python train.py --num_hidden_layers=8 --hidden_size=640 --num_attention_heads=2 --num_key_value_heads=2 --head_dim=128 --intermediate_size=3200 --vocab_size=8192 --hidden_act="swiglu" --norm="rmsnorm" --norm_place="pre" --norm_eps=1e-06 --positions="rope" --rope_theta=1000000.0 --rope_fraction=1.0 --qk_norm=false --attn_scale=0.0884 --bias="none" --tie_word_embeddings=false --parallel_block=false --init="orth" --init_std_qkv=0.0279 --init_std_o=0.00698 --init_std_up=0.0279 --init_std_down=0.00698 --optimizer="cautious_adamw" --learning_rate=0.000443 --beta1=0.9 --beta2=0.98 --weight_decay=0.28 --lr_head=0.0113 --max_grad_norm=2.0 --warmup_steps=295 --schedule="wsd" --decay_fraction=1.0 --decay_shape="linear" --final_lr_fraction=0.05 --batch_tokens=262144 --max_seq_len=1024 --doc_mask=true --train_tokens=1658000000 --max_steps=6325 --dataset="wikipedia_en"
MLP neurons of a small language model. Each row is named by its layer, matrix (gate and up: input weights) and neuron, and shows model dimensions 192-319. Each number is 200 + 30 x the weight over its row's rms, rounded and kept within 0 to 999. A neuron's up and down rows have the sign that makes its largest values positive.
Before each neuron's rows, "fires on" lists the tokens most often at its 100 highest values on Wikipedia text that the model never trained on.

fires on: "r", "us", "ink", "ors", "ot", "ol"
L2.gate1580,189,157,226,202,188,133,203,204,251,198,249,167,171,174,265,222,204,227,243,259,162,181,189,254,213,175,185,168,239,214,175,182,165,180,195,151,227,198,198,180,157,230,179,183,170,168,179,211,179,180,219,223,194,245,225,119,239,212,178,150,178,210,203,161,194,174,167,251,227,208,200,235,251,224,213,152,231,216,235,235,208,201,253,216,218,193,158,167,193,192,173,165,180,167,227,187,197,192,210,176,182,190,196,140,179,188,186,205,210,256,190,168,193,217,200,205,206,252,221,196,189,237,196,218,159,177,171,152
L2.up1580,179,194,183,205,205,255,209,216,186,244,223,177,188,217,165,257,185,189,206,232,145,144,130,228,210,224,219,226,197,197,189,133,206,222,213,245,245,247,150,194,191,231,182,214,252,232,235,176,226,172,156,177,186,179,197,201,212,140,168,203,173,230,219,212,185,184,202,241,192,203,137,227,163,261,205,215,184,216,205,191,202,217,190,181,137,185,170,223,193,184,192,171,208,193,237,160,170,175,134,197,206,228,210,162,173,188,161,194,193,176,184,251,186,186,241,228,177,186,194,230,273,290,161,249,191,220,211,204

fires on: "==", " ==", " ===", "==="
L2.gate393,176,160,204,223,216,197,214,218,209,212,200,231,208,191,208,262,178,249,240,191,172,218,141,186,195,225,210,143,198,168,281,165,208,122,194,182,212,166,217,193,214,220,176,235,200,196,216,205,226,244,260,193,156,216,183,208,210,188,202,202,230,218,154,171,220,237,220,225,209,231,239,225,227,178,306,214,249,205,207,209,189,201,197,149,242,173,259,197,213,170,215,203,221,213,203,204,243,251,210,97,173,174,187,180,258,173,241,154,163,235,258,232,230,191,187,195,159,206,222,139,198,197,185,220,192,175,119,251
L2.up393,202,232,167,225,152,196,190,158,153,153,229,149,205,216,185,207,141,210,238,201,230,169,230,193,189,190,227,196,255,164,255,198,200,181,196,213,208,197,182,170,261,192,179,206,168,184,181,195,189,181,187,137,190,174,185,227,199,198,225,165,151,193,143,206,253,255,191,207,172,200,184,219,220,202,151,171,198,224,194,195,166,197,226,217,241,196,175,195,152,186,216,180,185,194,166,119,184,162,169,183,189,224,190,186,210,193,186,207,196,199,221,190,243,164,197,231,167,190,209,161,166,222,202,160,169,165,255,221

fires on: "e", "y", "re", "i", "che", "h"
L2.gate832,164,230,169,202,217,220,201,250,201,219,160,162,205,226,170,188,216,153,217,243,190,200,172,207,205,160,201,220,220,209,136,222,228,154,194,199,190,192,155,160,173,202,208,209,236,196,183,250,191,236,206,142,121,233,196,194,209,189,201,226,154,202,198,225,193,187,161,180,232,161,159,236,146,178,201,185,250,198,206,243,168,215,252,258,205,116,195,157,186,165,197,202,176,178,241,181,252,214,223,177,167,210,177,205,190,192,220,198,168,175,260,197,236,209,248,230,193,227,212,198,227,224,235,199,202,208,174,208
L2.up832,230,188,197,177,221,196,187,232,209,198,127,189,197,203,170,181,217,234,210,186,195,217,227,155,249,208,222,204,207,192,201,148,150,223,207,171,190,187,195,208,239,212,235,226,185,186,202,191,232,162,254,187,187,219,218,181,175,237,250,200,215,232,150,153,172,169,180,196,162,191,218,189,227,208,182,184,258,184,240,209,156,190,196,156,227,203,157,197,157,204,201,193,161,224,170,188,217,209,186,246,242,151,209,187,223,178,173,176,222,217,225,203,245,234,220,137,229,175,180,260,210,257,277,276,235,189,243,226

fires on: "i", "\n", "h", "k", "er", "he"
L2.gate263,162,225,170,233,194,276,192,238,213,191,203,209,193,192,157,170,157,227,151,219,220,216,184,209,162,183,212,212,230,234,174,219,167,198,233,212,208,171,180,197,165,199,202,154,192,192,223,195,193,221,276,163,162,186,174,209,233,202,188,217,217,176,195,201,182,219,168,123,205,186,154,254,179,218,201,170,229,157,224,254,220,193,239,189,206,120,183,155,112,230,209,169,179,248,213,123,246,181,189,174,242,181,199,228,192,206,224,174,254,198,222,203,166,195,221,220,194,221,228,264,191,176,207,219,204,225,212,181
L2.up263,192,166,184,217,176,189,179,181,190,197,197,197,166,192,232,214,221,168,169,186,155,215,228,201,194,183,191,218,261,229,174,157,181,223,181,177,203,183,189,255,208,187,180,216,190,242,228,247,140,254,248,221,214,198,206,164,162,215,155,195,170,210,243,205,202,174,172,210,254,125,146,210,186,209,203,207,144,153,247,200,195,189,167,255,203,193,155,167,178,255,224,182,192,166,243,159,188,232,216,228,243,242,227,198,226,242,162,192,190,212,146,161,214,228,189,160,199,222,160,142,214,247,218,196,180,238,210,204

fires on: "r", "l", "ol", "io"
L2.gate192,179,182,213,223,199,198,227,219,230,181,160,236,183,221,229,248,215,181,216,235,170,186,202,139,246,170,180,229,214,231,199,245,188,167,229,189,179,243,221,197,203,200,234,202,185,237,199,214,220,231,212,201,179,198,224,140,205,208,175,159,188,212,221,219,220,190,183,188,208,229,140,192,200,189,222,256,248,196,263,225,169,252,192,154,243,175,228,191,207,162,176,181,201,254,176,157,226,206,202,191,194,210,193,233,228,191,147,167,205,249,239,233,203,204,196,202,166,216,262,188,170,185,158,212,217,206,217,184
L2.up192,186,213,196,221,183,210,234,218,128,183,214,188,186,204,245,164,164,219,130,207,176,208,176,226,187,177,199,225,213,230,212,148,179,201,184,138,188,219,201,174,202,193,157,203,155,220,139,212,220,200,184,210,186,148,170,245,190,215,178,230,151,145,210,214,186,210,208,211,147,198,209,209,202,200,236,201,218,249,154,219,158,204,141,156,150,156,212,223,180,217,195,234,255,153,192,210,191,214,160,265,181,235,155,252,225,181,145,186,199,180,178,241,184,202,210,188,196,213,148,178,217,243,217,195,176,155,140,213

fires on: "==", " ==", "ested", "ate", " appoint", "its"
L2.gate1694,172,220,203,245,197,192,197,201,170,171,196,228,176,171,185,212,181,201,297,195,208,173,173,179,218,230,218,182,236,199,185,175,151,155,163,257,228,195,225,226,245,202,246,198,209,194,160,215,269,260,208,210,173,206,202,241,197,191,197,145,224,195,186,193,232,210,227,241,224,224,236,247,169,237,188,271,169,203,176,169,208,205,227,182,196,163,180,186,222,125,170,173,233,186,137,232,228,205,173,211,198,197,232,187,242,222,194,159,236,162,166,161,163,160,206,249,156,163,240,199,250,220,166,170,171,139,183,225
L2.up1694,212,173,144,238,189,225,251,261,198,204,233,235,212,172,163,190,202,177,158,146,207,182,124,232,223,231,222,192,193,135,199,130,225,161,223,199,260,231,151,211,172,186,138,190,215,187,163,252,224,172,189,185,216,203,200,214,185,195,192,206,216,230,179,184,248,229,163,179,224,189,188,205,179,196,220,163,173,221,246,216,223,143,206,249,209,168,193,184,217,174,208,241,199,192,158,171,178,183,145,242,228,198,200,173,166,215,217,217,200,217,218,195,197,231,157,192,212,175,197,244,228,214,173,145,220,217,218,231

fires on: "i", "ate", "ar", "at", "e"
L2.gate465,234,233,209,228,99,213,195,204,262,202,132,249,211,195,175,243,229,198,196,176,243,159,169,197,193,197,228,262,187,216,244,212,213,299,154,183,176,185,161,205,244,174,199,201,215,184,169,212,217,209,181,217,220,227,250,186,220,219,135,235,181,199,176,229,180,212,228,193,174,233,171,233,207,248,214,201,204,206,163,167,202,233,179,122,223,232,168,155,175,173,233,206,187,166,254,199,220,183,158,215,254,234,155,183,226,179,111,180,173,199,189,218,170,160,178,265,184,143,176,209,172,232,281,207,193,223,182,180
L2.up465,225,167,149,181,186,195,195,227,122,170,209,221,203,166,195,234,211,237,218,199,217,235,209,267,203,220,195,270,111,176,188,203,131,235,189,177,201,198,209,194,194,225,228,204,248,238,215,156,215,191,186,166,171,227,217,235,186,199,182,240,249,158,154,183,185,144,179,209,240,165,203,223,213,175,163,185,184,218,180,203,170,248,209,162,189,184,193,167,153,197,159,193,150,246,187,227,137,142,201,170,162,170,205,174,223,174,188,176,202,156,195,211,223,171,206,202,164,191,219,213,180,198,177,207,186,189,172,238

fires on: " of", "l", "-", "yl", "ary", " on"
L2.gate833,173,265,165,155,195,207,158,236,157,254,215,190,223,230,160,202,200,229,222,169,144,199,152,203,204,199,239,201,168,188,166,174,199,189,240,182,168,219,197,216,185,151,171,198,210,193,204,196,244,158,193,170,249,170,247,190,210,183,221,223,191,220,176,193,219,206,207,172,240,170,190,195,195,183,202,223,191,163,191,216,187,207,195,227,201,220,172,207,206,213,200,169,190,189,191,228,175,156,197,184,165,219,206,192,152,204,198,224,255,160,214,138,155,218,232,224,213,173,184,172,213,174,220,208,203,265,241,209
L2.up833,214,167,174,195,257,191,170,202,192,230,120,192,224,209,190,224,188,210,144,169,225,173,153,270,173,212,213,201,163,187,183,241,201,222,237,205,167,204,181,234,189,246,158,232,112,190,185,202,183,227,188,187,220,181,189,199,178,220,201,191,238,217,175,190,233,217,182,179,185,188,179,210,211,234,203,200,243,203,204,180,230,180,194,163,160,225,211,152,227,233,181,180,176,196,173,155,189,167,187,232,148,232,214,171,210,213,241,178,229,194,202,260,167,224,180,131,225,233,207,248,177,217,181,164,170,188,179,205

fires on: " ==", "==", "ing", "ed", "ip", " ==="
L2.gate2076,253,201,174,178,174,243,165,174,179,197,191,212,291,226,201,207,200,189,226,190,185,213,219,157,169,157,204,192,159,200,170,143,145,216,169,198,183,133,198,222,246,124,198,231,183,223,173,208,172,222,176,147,177,219,222,150,267,209,211,185,230,172,191,203,185,121,173,176,168,139,223,219,206,206,219,174,158,252,229,207,191,221,187,197,227,230,233,210,186,163,184,207,188,165,212,210,202,220,215,169,214,232,177,215,208,233,175,186,158,227,180,228,226,158,173,182,248,181,158,202,118,201,214,199,208,182,180,224
L2.up2076,205,203,245,238,254,205,241,222,275,223,190,183,141,187,233,189,140,251,197,284,180,179,287,194,191,172,201,176,152,210,199,212,182,186,234,186,200,206,214,240,227,206,208,184,157,208,176,162,202,204,144,232,185,185,196,191,221,235,223,146,185,164,215,219,172,234,171,229,241,168,196,183,199,249,202,209,208,226,220,201,222,232,193,226,199,216,167,219,234,251,278,271,205,214,221,286,228,218,235,167,186,249,193,244,154,214,183,160,170,131,209,157,216,195,261,182,167,182,208,182,205,230,227,224,236,165,141,182

fires on: "m", "r", "s", "c", "d", "a"
L2.gate2307,190,232,167,229,156,220,224,248,168,213,197,187,206,200,165,185,150,243,148,247,194,214,183,250,177,146,181,149,205,153,181,211,166,271,196,253,165,160,179,166,223,235,244,200,208,192,217,156,211,265,176,231,222,212,244,202,206,188,221,163,206,161,182,227,246,211,184,181,210,252,218,198,229,194,210,198,237,215,233,108,227,105,207,243,159,247,144,229,168,201,175,178,145,168,224,203,163,172,181,215,220,232,233,196,210,255,176,200,234,174,191,221,189,149,173,151,237,199,201,245,238,197,212,172,177,176,172,217
L2.up2307,186,227,221,236,208,229,149,200,178,225,218,237,219,188,204,257,205,234,202,190,198,181,190,189,187,201,177,208,171,141,238,234,197,218,174,150,216,164,235,195,209,187,215,168,156,215,173,218,192,200,228,220,201,159,158,253,164,209,238,265,156,195,156,227,198,163,204,182,162,210,152,214,198,175,179,180,241,244,235,208,219,204,230,246,176,151,171,203,194,199,151,202,226,225,167,225,227,221,216,169,231,241,211,223,195,232,205,213,182,191,149,228,203,193,175,179,138,165,196,213,192,175,178,229,215,210,206,223

fires on: "ir", "ary", "o", "H", "io", "i"
L2.gate1468,207,181,183,215,215,215,245,189,241,158,241,166,246,150,183,277,194,185,190,192,201,209,198,182,229,204,165,223,181,188,209,184,203,223,192,184,161,208,190,199,210,247,154,257,154,177,160,147,171,192,234,206,209,218,196,220,223,188,138,152,233,217,226,189,150,197,216,213,171,151,219,178,177,224,166,155,216,206,226,221,158,234,194,183,205,188,212,201,203,212,229,184,152,178,236,194,255,215,229,188,164,201,174,243,166,209,150,152,212,221,247,248,220,152,230,214,146,201,238,173,182,205,211,228,197,201,199,199
L2.up1468,178,230,217,198,199,159,246,185,162,236,240,277,235,188,187,184,164,206,251,168,143,186,178,180,216,184,215,218,211,227,194,195,223,178,172,209,183,226,237,204,169,132,217,195,243,176,203,184,219,213,195,120,165,249,168,213,278,187,232,202,173,197,170,242,195,194,165,172,181,211,177,205,227,252,193,168,242,183,217,225,152,202,211,216,216,202,200,143,154,242,222,201,219,203,189,193,226,193,146,188,248,157,210,199,248,193,265,204,198,221,234,168,210,195,183,197,276,150,201,183,169,212,185,185,238,249,222,205

fires on: " and", "ly", "s", "r", " or", "ot"
L2.gate2473,204,179,159,161,238,173,202,197,236,189,218,200,179,187,169,219,199,249,146,193,184,213,225,205,221,158,201,178,203,216,184,271,215,176,210,187,224,198,193,143,161,204,222,248,222,203,237,217,216,257,216,233,241,234,130,188,213,209,187,172,176,193,197,258,175,220,163,206,196,174,169,187,173,197,160,202,206,169,200,171,196,195,239,235,186,149,186,200,228,196,254,200,201,179,231,209,163,167,206,188,173,175,179,226,165,253,198,161,226,196,193,175,219,259,225,222,184,201,228,171,221,189,216,144,187,161,142,231
L2.up2473,206,193,203,208,224,169,170,241,151,199,201,201,228,147,197,215,206,185,194,175,199,210,206,216,226,241,216,173,167,205,225,196,214,170,233,247,192,229,198,218,217,181,228,186,207,218,253,225,220,207,237,207,153,174,175,212,149,222,237,282,254,174,190,170,219,178,197,187,225,184,190,200,230,243,150,184,128,186,260,184,183,152,216,134,164,167,199,241,189,214,255,217,206,183,198,190,184,199,207,236,183,210,186,243,158,185,211,223,182,278,188,179,174,171,148,184,203,214,202,229,147,203,136,195,251,234,210,198

fires on: ".", "is", "iz", "\"", "ay", " that"
L2.gate1800,244,213,237,213,181,157,188,191,237,152,215,224,192,218,204,193,236,207,192,241,217,177,194,146,205,163,238,198,153,260,207,176,146,243,222,194,248,215,212,125,128,208,192,175,221,168,217,203,171,188,192,154,155,200,167,209,228,141,204,223,222,175,233,202,226,215,255,152,176,136,194,270,188,187,213,188,214,205,199,158,197,202,220,260,239,206,213,253,168,159,166,145,175,255,207,164,206,214,193,187,191,182,218,228,158,243,188,235,257,215,175,178,212,241,199,195,198,181,193,172,226,224,199,205,230,205,202,191
L2.up1800,187,152,219,217,198,189,233,221,165,182,167,204,207,234,178,153,223,218,239,176,185,216,165,221,223,189,196,238,202,203,239,205,183,196,189,221,252,223,173,195,194,206,172,230,240,196,197,188,212,160,203,173,164,179,128,224,209,212,192,223,191,216,195,211,219,202,226,234,200,178,246,217,177,140,265,146,186,248,176,154,230,166,229,199,137,155,238,213,232,141,186,202,190,241,227,240,180,182,190,184,221,214,174,223,169,211,230,163,155,149,185,220,253,159,210,208,199,179,213,173,194,235,213,196,208,170,238,216

fires on: "ar", "i", "al", "h", "um", "ish"
L2.gate348,199,232,211,182,209,212,177,141,183,266,166,180,228,233,181,192,171,194,113,228,229,194,258,234,156,155,220,218,159,260,185,185,167,215,140,217,179,158,203,233,184,179,206,180,227,195,190,196,181,199,152,171,235,228,174,198,195,183,221,226,183,156,198,201,158,201,196,218,227,227,207,189,170,163,256,199,193,194,182,171,189,193,161,143,231,215,225,197,183,192,194,154,156,207,285,240,157,170,218,171,207,191,187,197,178,196,149,213,220,124,184,144,199,233,218,239,208,206,203,206,187,217,224,212,218,210,160,212
L2.up348,184,205,213,183,184,200,178,240,183,211,221,216,213,188,198,202,235,202,172,210,204,248,213,143,140,254,168,209,199,183,200,261,210,219,200,148,170,170,226,207,227,196,176,148,252,193,168,172,213,209,201,197,238,181,176,192,184,170,245,199,233,209,207,159,236,162,229,232,202,156,173,188,259,195,210,202,146,185,232,253,201,228,236,132,198,167,222,216,144,183,205,241,209,194,191,180,222,175,201,191,171,202,206,218,228,159,166,204,170,209,185,192,176,214,232,161,206,216,160,222,199,161,168,156,249,191,183,170

fires on: "s", " of", " as", "er"
L2.gate2681,212,201,169,234,152,207,231,177,247,174,195,216,214,201,198,188,220,243,190,203,172,162,209,178,151,176,246,193,164,190,233,228,236,171,162,214,212,169,220,228,211,189,224,175,214,236,253,166,224,210,202,194,219,212,191,214,242,204,216,235,163,187,145,183,151,224,206,225,174,211,248,222,186,194,152,246,222,227,205,173,189,192,194,225,242,216,230,219,213,164,193,150,206,128,219,262,215,215,150,179,218,191,210,217,184,145,179,228,232,203,266,203,199,191,187,175,203,203,210,202,209,223,198,222,288,184,168,192
L2.up2681,237,213,222,175,224,207,184,226,201,238,178,184,224,216,182,173,209,194,166,151,228,219,240,168,163,176,199,261,165,156,182,181,210,202,166,181,225,191,180,201,195,186,210,218,186,194,210,158,184,151,232,189,152,201,197,161,207,174,272,185,180,289,222,213,154,191,225,215,197,228,203,195,253,182,179,200,213,213,199,246,203,240,188,227,191,214,180,209,244,169,208,246,173,204,125,211,159,170,219,235,177,208,211,195,195,242,197,167,178,220,240,148,225,190,180,180,211,171,194,221,189,232,150,183,202,215,212,216

fires on: " of", ":", "ed", "il"
L2.gate855,191,253,259,154,229,222,212,190,178,187,220,201,178,183,207,180,203,163,187,210,159,241,197,218,154,195,218,212,257,215,214,163,190,222,238,206,168,235,147,168,208,177,145,239,198,197,218,198,227,216,159,221,151,235,166,149,218,208,229,190,183,226,190,235,180,224,245,146,198,217,175,194,225,170,177,189,200,234,159,187,192,170,197,264,205,207,147,184,198,179,219,132,175,134,156,199,207,197,256,227,194,206,202,190,170,221,196,251,215,234,160,194,248,245,200,241,227,149,236,199,169,193,218,160,206,147,178,169
L2.up855,266,197,223,176,235,240,187,206,184,223,204,203,182,159,177,220,201,221,178,171,217,170,155,213,155,191,209,194,228,203,244,249,179,228,227,223,160,285,215,180,217,225,174,198,193,214,252,219,225,192,175,224,248,181,268,176,224,187,229,183,202,255,189,143,181,214,210,213,166,209,156,128,272,220,214,190,275,235,196,156,273,254,201,172,245,164,193,203,178,201,192,197,144,205,209,230,199,260,215,167,232,177,196,239,214,191,146,195,204,203,249,216,210,234,219,198,260,155,176,195,168,202,196,219,208,213,221,221

fires on: "le", "==", "-"
L2.gate2919,185,215,185,191,186,189,241,219,204,222,161,221,247,198,204,196,263,150,228,209,224,224,209,216,227,220,188,161,163,197,234,233,244,228,213,217,204,176,145,172,175,192,210,175,133,223,219,206,150,176,228,221,227,215,174,167,221,252,220,181,227,147,198,232,216,207,210,147,225,212,206,201,190,234,225,176,227,193,195,278,261,151,178,203,253,143,235,182,157,183,213,210,154,185,171,163,194,247,206,257,128,181,209,206,189,177,199,200,243,235,190,199,174,172,213,168,171,170,189,186,227,168,176,221,243,196,143,198
L2.up2919,265,220,212,170,193,157,224,205,224,195,189,247,211,221,234,188,232,237,190,237,205,204,262,211,204,250,175,143,220,217,171,194,179,191,192,172,201,209,174,183,134,164,213,156,226,205,198,207,240,255,255,196,221,197,145,244,192,237,175,199,240,163,191,232,192,187,177,226,145,185,217,189,162,183,189,191,221,225,230,171,182,200,232,161,184,250,239,247,267,161,243,195,192,194,174,226,200,193,171,263,248,118,166,215,226,179,190,158,190,219,176,203,213,211,161,193,249,168,160,228,187,210,148,212,272,171,195,188

fires on: "I", " I", ":", "y", "de", "ac"
L2.gate1303,200,213,220,179,179,163,150,172,200,209,171,155,201,206,229,189,185,248,173,155,239,193,194,232,219,217,207,108,213,183,300,166,178,195,223,169,187,240,206,204,227,198,159,280,229,179,198,202,212,143,204,185,138,182,173,181,208,210,224,233,206,249,185,108,183,222,161,235,142,240,203,157,273,191,157,190,159,194,163,235,138,155,224,132,200,184,224,220,236,256,246,204,210,230,197,190,210,211,257,161,198,165,206,234,221,197,189,166,186,190,213,170,234,240,198,195,147,177,208,234,188,232,207,204,196,185,216,140
L2.up1303,158,231,175,155,226,216,153,224,156,169,236,154,179,218,174,211,129,177,229,183,214,185,167,193,196,234,225,215,207,216,173,215,221,245,157,191,201,244,231,190,194,93,235,250,179,192,179,183,138,209,179,161,144,185,204,160,242,150,151,208,190,260,189,165,256,214,135,182,160,210,198,185,196,207,188,234,241,220,195,246,239,176,195,174,241,146,190,192,176,231,214,168,170,194,223,182,199,243,202,145,172,157,162,223,164,189,175,214,166,195,218,208,191,248,171,189,168,124,194,227,197,198,227,191,139,157,250,187

fires on: ".", "ion", "-", "ional", "ron", "ug"
L2.gate801,187,157,147,205,210,186,212,178,123,217,176,173,264,227,173,207,183,189,181,219,230,183,240,210,149,168,208,238,142,214,234,188,160,207,188,209,227,132,197,233,207,234,143,180,219,190,264,278,215,196,231,227,217,226,178,221,241,231,205,169,182,148,210,256,221,174,187,171,234,206,166,146,234,222,213,205,220,182,222,191,220,198,183,215,199,186,209,172,177,242,177,188,205,206,164,227,258,191,180,175,150,249,201,190,187,194,210,243,234,210,213,184,189,178,224,153,155,193,181,183,191,244,205,194,269,235,176,224
L2.up801,175,190,206,150,195,164,254,140,221,209,171,286,173,198,197,181,215,213,221,246,200,283,194,212,219,226,198,177,221,183,241,174,185,197,182,182,239,182,203,206,203,167,140,201,249,178,175,179,174,183,158,196,187,143,161,225,191,205,205,171,196,193,115,176,172,229,198,179,174,158,205,210,152,195,227,203,217,131,219,184,217,146,211,177,187,191,167,142,233,258,239,216,189,184,213,186,149,217,141,244,172,172,249,182,271,265,173,205,171,248,224,236,201,181,265,204,262,232,223,221,191,154,209,204,207,210,268,177

fires on: ".", "-", "ig", "h", "en"
L2.gate1726,190,238,175,206,170,217,182,182,241,174,218,175,196,193,206,184,228,216,186,273,212,243,230,174,218,185,155,112,222,217,186,128,218,214,242,203,218,216,168,240,192,159,202,203,201,217,287,203,198,207,209,200,244,217,208,140,198,205,229,142,270,239,150,237,172,172,207,160,200,213,174,134,198,280,281,192,232,232,214,206,281,191,233,153,193,288,225,183,193,222,157,176,218,225,199,177,173,214,149,231,192,211,219,200,183,191,179,256,241,174,188,176,205,202,200,175,209,173,154,235,230,190,223,220,246,164,250,153
L2.up1726,145,218,211,152,229,199,230,188,187,178,219,239,227,223,206,189,141,199,275,222,170,236,207,219,222,264,204,232,201,216,204,206,138,193,190,165,212,205,228,211,203,238,218,221,169,208,242,228,155,163,211,184,156,206,181,210,178,169,194,175,231,186,183,224,163,209,197,193,201,159,220,202,181,140,205,172,188,215,177,219,186,226,214,244,176,216,234,202,200,203,177,178,186,206,136,223,184,210,157,158,203,156,210,207,206,242,234,191,198,217,231,243,184,207,194,195,197,202,194,191,195,193,172,161,152,214,219,218

fires on: "==", "ing", "s", "″", "er", "ers"
L2.gate966,184,192,211,213,216,169,128,198,254,217,179,172,185,225,190,232,189,198,198,168,190,163,252,203,159,210,160,229,217,148,214,221,228,155,173,196,244,180,192,178,173,172,186,189,246,201,170,235,170,223,235,196,226,181,157,172,182,215,262,151,243,157,195,200,156,229,154,174,192,187,163,240,209,165,185,229,237,178,203,223,193,159,168,195,132,205,215,198,189,148,180,174,175,206,193,182,188,185,182,147,220,192,148,185,227,172,172,150,161,155,145,199,189,261,234,193,189,247,203,205,273,168,224,204,174,198,160,167
L2.up966,236,240,182,219,284,231,245,181,217,235,89,223,181,215,268,205,123,250,161,140,204,213,248,173,211,183,210,206,220,186,195,172,243,195,186,214,230,164,137,191,217,181,195,244,205,183,261,188,206,209,248,184,180,186,173,216,226,132,271,212,214,164,187,223,212,195,221,209,234,229,209,200,204,167,124,199,277,148,189,239,203,203,191,255,227,188,180,180,178,175,176,247,207,199,164,185,220,165,270,195,232,217,202,200,188,238,184,192,142,238,155,192,223,274,217,219,194,143,142,219,223,177,205,196,183,169,227,141

fires on: "===", "==", " ===", "er", "in", "h"
L2.gate2994,191,197,192,191,174,160,186,172,239,157,173,157,221,144,164,252,168,198,180,227,207,174,174,149,202,188,174,204,197,257,108,128,182,186,214,188,222,184,196,233,226,244,172,232,196,181,157,124,190,263,242,191,193,190,245,146,203,200,195,157,131,205,168,156,184,173,221,211,184,183,210,160,188,212,217,273,205,172,149,203,209,167,187,213,181,161,198,242,196,196,248,219,194,154,190,158,229,221,199,235,191,195,162,247,162,142,220,222,216,211,162,188,224,210,227,210,191,234,163,255,157,158,183,259,183,215,228,217
L2.up2994,172,203,149,265,196,219,202,216,162,209,222,201,153,214,184,231,216,213,186,186,174,244,230,228,191,236,238,183,209,174,196,210,167,216,170,206,176,224,169,195,201,192,237,243,66,202,193,122,217,197,193,243,169,209,168,138,187,213,203,189,171,155,160,183,193,180,236,220,213,187,174,212,219,177,256,202,183,210,214,289,178,163,198,175,178,206,232,167,197,193,258,224,151,190,199,153,200,226,216,206,206,223,179,212,211,248,202,219,177,137,206,157,195,212,200,216,197,229,228,216,203,241,161,182,182,161,212,140

fires on: "j", "z", "a", "c", "e"
L2.gate1200,160,175,208,177,162,205,238,230,224,178,229,237,191,235,245,215,190,233,294,205,194,152,126,218,197,202,181,186,154,150,230,243,178,242,207,168,153,220,154,155,184,203,257,135,160,218,212,204,216,222,227,215,180,187,227,179,184,194,194,194,218,237,185,212,194,246,158,207,174,233,230,153,249,167,167,175,235,185,224,210,164,199,236,268,192,212,213,223,201,190,224,257,163,147,220,217,170,222,201,170,239,201,242,190,163,215,216,241,198,252,129,235,195,258,246,195,195,177,230,202,209,222,184,170,206,222,193,226
L2.up1200,239,224,176,214,202,171,182,178,226,210,184,187,184,192,209,221,166,229,207,193,228,208,132,116,189,191,216,171,191,190,177,219,183,179,225,182,115,169,227,221,147,186,227,203,150,186,233,212,202,193,226,197,230,251,149,155,143,183,201,178,161,206,207,137,209,165,228,175,103,189,134,209,200,240,212,212,166,225,185,235,184,276,160,212,116,193,163,225,208,232,212,247,181,167,257,204,219,196,242,261,188,215,120,201,241,221,250,196,224,178,175,222,214,209,214,178,197,206,144,183,222,176,180,220,242,200,203,164

fires on: "and", "or", "av", "en", "i", "o"
L2.gate2897,232,152,211,192,138,247,228,184,197,171,196,219,187,180,130,185,224,195,189,240,234,211,202,188,196,167,208,217,225,192,234,218,243,180,190,247,189,209,96,266,219,238,236,212,219,192,213,179,196,204,180,236,229,193,241,262,177,172,172,173,148,244,199,135,152,234,236,155,225,192,184,233,233,196,188,138,163,164,215,180,211,179,218,181,172,195,237,218,205,206,259,163,193,177,235,204,269,189,195,239,148,206,163,224,190,186,214,160,219,158,195,212,192,173,265,170,228,174,204,160,223,196,264,148,194,157,205,256
L2.up2897,165,169,217,200,209,197,178,212,211,208,152,223,225,183,176,216,200,211,219,206,207,213,206,147,147,152,224,163,267,264,201,244,187,173,256,259,219,242,195,182,212,207,204,133,188,189,204,167,238,203,194,170,186,202,225,198,200,138,141,203,271,187,167,223,233,186,211,240,263,187,188,260,163,210,169,177,246,188,189,176,138,235,183,197,239,165,196,208,202,200,217,211,211,172,157,207,180,171,139,202,236,182,162,145,189,142,159,221,226,204,214,192,130,193,170,181,201,160,179,187,163,166,230,183,220,219,180,176

fires on: "==", " ==", "==="
L2.gate2752,224,172,243,251,227,164,182,222,150,187,197,213,192,169,168,211,178,192,216,258,178,188,174,170,198,190,213,256,188,198,202,195,124,244,179,151,201,184,190,197,257,134,193,213,133,194,230,207,199,211,149,224,191,236,236,213,216,191,245,129,162,174,182,127,201,154,163,182,170,230,193,233,179,222,223,220,163,166,220,152,190,221,209,202,222,183,199,170,214,227,217,322,166,180,167,249,219,237,230,146,200,180,147,218,256,204,177,144,184,236,248,200,201,188,202,228,188,198,202,222,181,182,219,239,211,154,252,227
L2.up2752,151,258,186,189,190,171,185,194,230,224,245,206,200,236,223,257,138,199,186,221,187,194,223,241,164,217,178,225,198,247,235,193,148,211,213,172,240,173,211,192,216,158,154,193,207,188,216,190,153,204,193,197,161,201,162,203,175,164,226,199,136,168,200,207,182,199,158,156,193,154,208,187,169,138,207,190,185,145,132,175,216,247,202,171,231,175,192,194,196,210,213,174,160,245,172,237,204,188,170,161,199,243,167,207,201,200,207,187,238,204,176,195,217,192,208,257,254,224,240,150,213,165,213,156,163,180,222,185